config.yaml
num_key_value_heads: 2
head_dim: 128
init_std_up: 0.0227
init_std_down: 0.00509
batch_tokens: 32768
MLP neurons of a small language model. Each row is named by its layer, matrix (up: input weights) and neuron, and shows model dimensions 128-223. Each number is 500 + 40 x the weight over its row's rms, rounded and kept within 0 to 999. Numbers have three digits each.
After each neuron's rows, "fires after" lists the tokens most often just before its 100 highest values on Wikipedia text that the model never trained on.

L7.up1000:480479458498486479524435517483473536491532481500445443544458478497372505552479482537362470387540474461466495410440506500524569501600505507462463469483479440521493468463536484452422517474521537455518479499499470438496466502417458474472539519485510518506488571474467464445558424543582507581
fires after: " ", " a", " his", " their", " an"

L7.up118:550501575458456486433440471509441460561491502524561434474511462492522485527571484533497435406494498521426532471510467533515495520498527503523541500488504517559506490497480500470506454474495582525532450493502508453537359508542544487417539479543492517530530545469603446514529495571497437525
fires after: " the", " at", " of", " from"

L7.up659:566481503560505507533519455524422483555520520489509542452531466508522491521528491533555499505502439531496535520507495525511493413527544428499466425532570476501534429522480441444565455490446586523468505589454514486520514491448542491521496475544469445495519488496549531490544424509446484491
fires after: " |", " "

L7.up671:563483475482538554518454437558494523523526548490595499445576546504595517520530434530530526500487533497495551455531562530485522479536587431477491506529571475451473535483426522454510489465483505448532498594517548470544460486490513469553528474453485547508477505424534469530482452491460513553
fires after: ",", " Ch", " ", " (", "en", " in"

L7.up478:433477539493509453537561463537540367488521472471485533488522398433495490536499525448469562463569506490568475406486510508502548421496449477544473488511543496518482494486407553500524476460499569445508504458446465476502500514483518555490502441515506496489486533481527444402560485540464531577
fires after: " the", " The", "The"

L7.up1022:536569514447456505534560492483536525505514530523525455381542523479506486418476562445496449516535559518541504585562500525469446526605402501514544552489469445585488496488452505443431423481493514469500532458499482524552478499535457478491514484516576515510547482505605452482459520509541618444
fires after: " K", " k", "u", " Q"

L4.up537:547524513459537476497499477441541494513535506469452453465509514468419528555501513528482541421555491513465477489489488492501512571554533487568546520394532506510442507526491455553455492475501554521489512444511491476522433513482505570422518545555523459546547531517526503485556488496554469539
fires after: " the", " his", " a"

L4.up705:499464528525511546495549516551522566540585484491462548435498493457499535515554482540530523410626419514505542518510493507497496521497531409484490518494521477457479498448540481447547470513508560590501573430537468473534463490432496509529467505452516499527466495510497490519520463498482445608
fires after: " ", " (", " $"

L7.up134:543511558465442522481550535537455449478543568476508471583504542500382513485436496500513468453519459513480467480511522510510476537531531545481514485516589600526547505452440540524515448495539526527506512499442524491527554474433527479474482489535520457493523491492550584508474440513493558535
fires after: ",", " Votes", " was", " an", " is", " g"

L4.up398:534486465476474502537553510526532478504515468493501525467413536424498427492489471504505539547470516439517486539455503483510621548528443436477480459495502487482485511510391514498455522477489522454579529500431566392442440517461485529503492519498460498507464513467580454449568488574430532510
fires after: " the", " in", " During", " For", " from", "The"

L7.up264:473481556466585523531468507489475436599492466492500548499526514435483574521535454521468517401508511430452490477498511499496489514500534445502528451471508485503490496470487483509527460529589531529473565497515439483455415505523577471424513531490472469528513487504562534593520494522486499566
fires after: " s", " re", " (", " a", " f", " an"

L7.up623:599557462447492496509488422504490489514505581460536435465527502490449512510455475412455488486484544483493524507432461509485521512501559533528551526470565521467508515486388476518448484493447515493495553530369577420532469516472468583408493529479543482579537483545496438454463483532488540529
fires after: " the"

L7.up727:502504498491491550542574506535526547464578543467503470489487524499502475500506452475492486446512517465513474521531545446461472500541485454512542556491477504479526433465525483502480462480548483521526492449469503526550420595531523502419481506515535519469547475479578448479509480450604589527
fires after: " D", " G", " k", " J", " K", "j"

L7.up531:457459485555510490606516551469499483479580544455490400576505506418443519475498466467494533511474527480485482491484531536505533438526525433533506514542483506498513513496466524532475465497453500529601498479478510499535468524487504498435503530543547472467499513450482471552505468518603600511
fires after: " J", " G", " g"

L7.up161:491526520520491511533501481477487406488448551471521466510522477421482492525511518477519482486551521542506393493487551468482481437504511570546517544490529578589511467484418517478560393459524541474521510523476567504544522453525444455523504478517557488461555465558487489517495509476526553550
fires after: ",", " The", ";", "The", " the"

L4.up760:563523579507487474500493504512510477554500493524498498461526521539569466459502491538490522437451522454471539483530539558527459493477630520492451502423573481514540504431461475418477543517511543544511487557459526440565452530502449537468414534510408495530510525522533523444456469581401554518
fires after: ".", ",", " "

L4.up273:479572574492559492507498492494482452494493509514515456452483503498532543500480416505483463456487505448517471463509573482523438564464489489514546532455569512540575516518500492469459518480561492583489479476539493437543453546486526487536412529481516453506513454494483425539482537504447451469
fires after: ".\n\n", " (", "\n", " \"", "==", "==="

L7.up584:484498505493472485492556458518534552483512502489523455416503508539425454508466470532467510488456520483397508565477540531518483480450585470546548480505544566467468464461453520483502478458477543565505565468446514511513481501600503517438460561494443550542533504554558521534461497552553557520
fires after: " "

L7.up144:490503560390483519482459496515530480542453514505437542516522456504452529514521491531504545480577457481561541570573534525489474435499416499508582512472516514480498456475487521537469523508523503539448467530589447493515499546462485513405440498492501459508487476455538469513462466504440509487
fires after: " re", "On", " Re", " Le"

L4.up478:513493575498452454485468463483471536473549451508501509471509551516461564514519515495536472486510428440559501538514592548509495615491487487466553479502552481431498554505513449539437506479541479512495514522510470439528517510437504478415437560501445397550513424488523442582475484494444469512
fires after: " (", " re", "\n\n"

L7.up907:472503502404541493516478542503447459511545532449531467480541476425430494496478465476483514489510515525555514506517511486510564489524544426529518492526481573580542543506467478462530494468523518524505534485414508448495376501578587444380543484581492468517511495478536488533521496516446574528
fires after: " at", " the", "T", " g"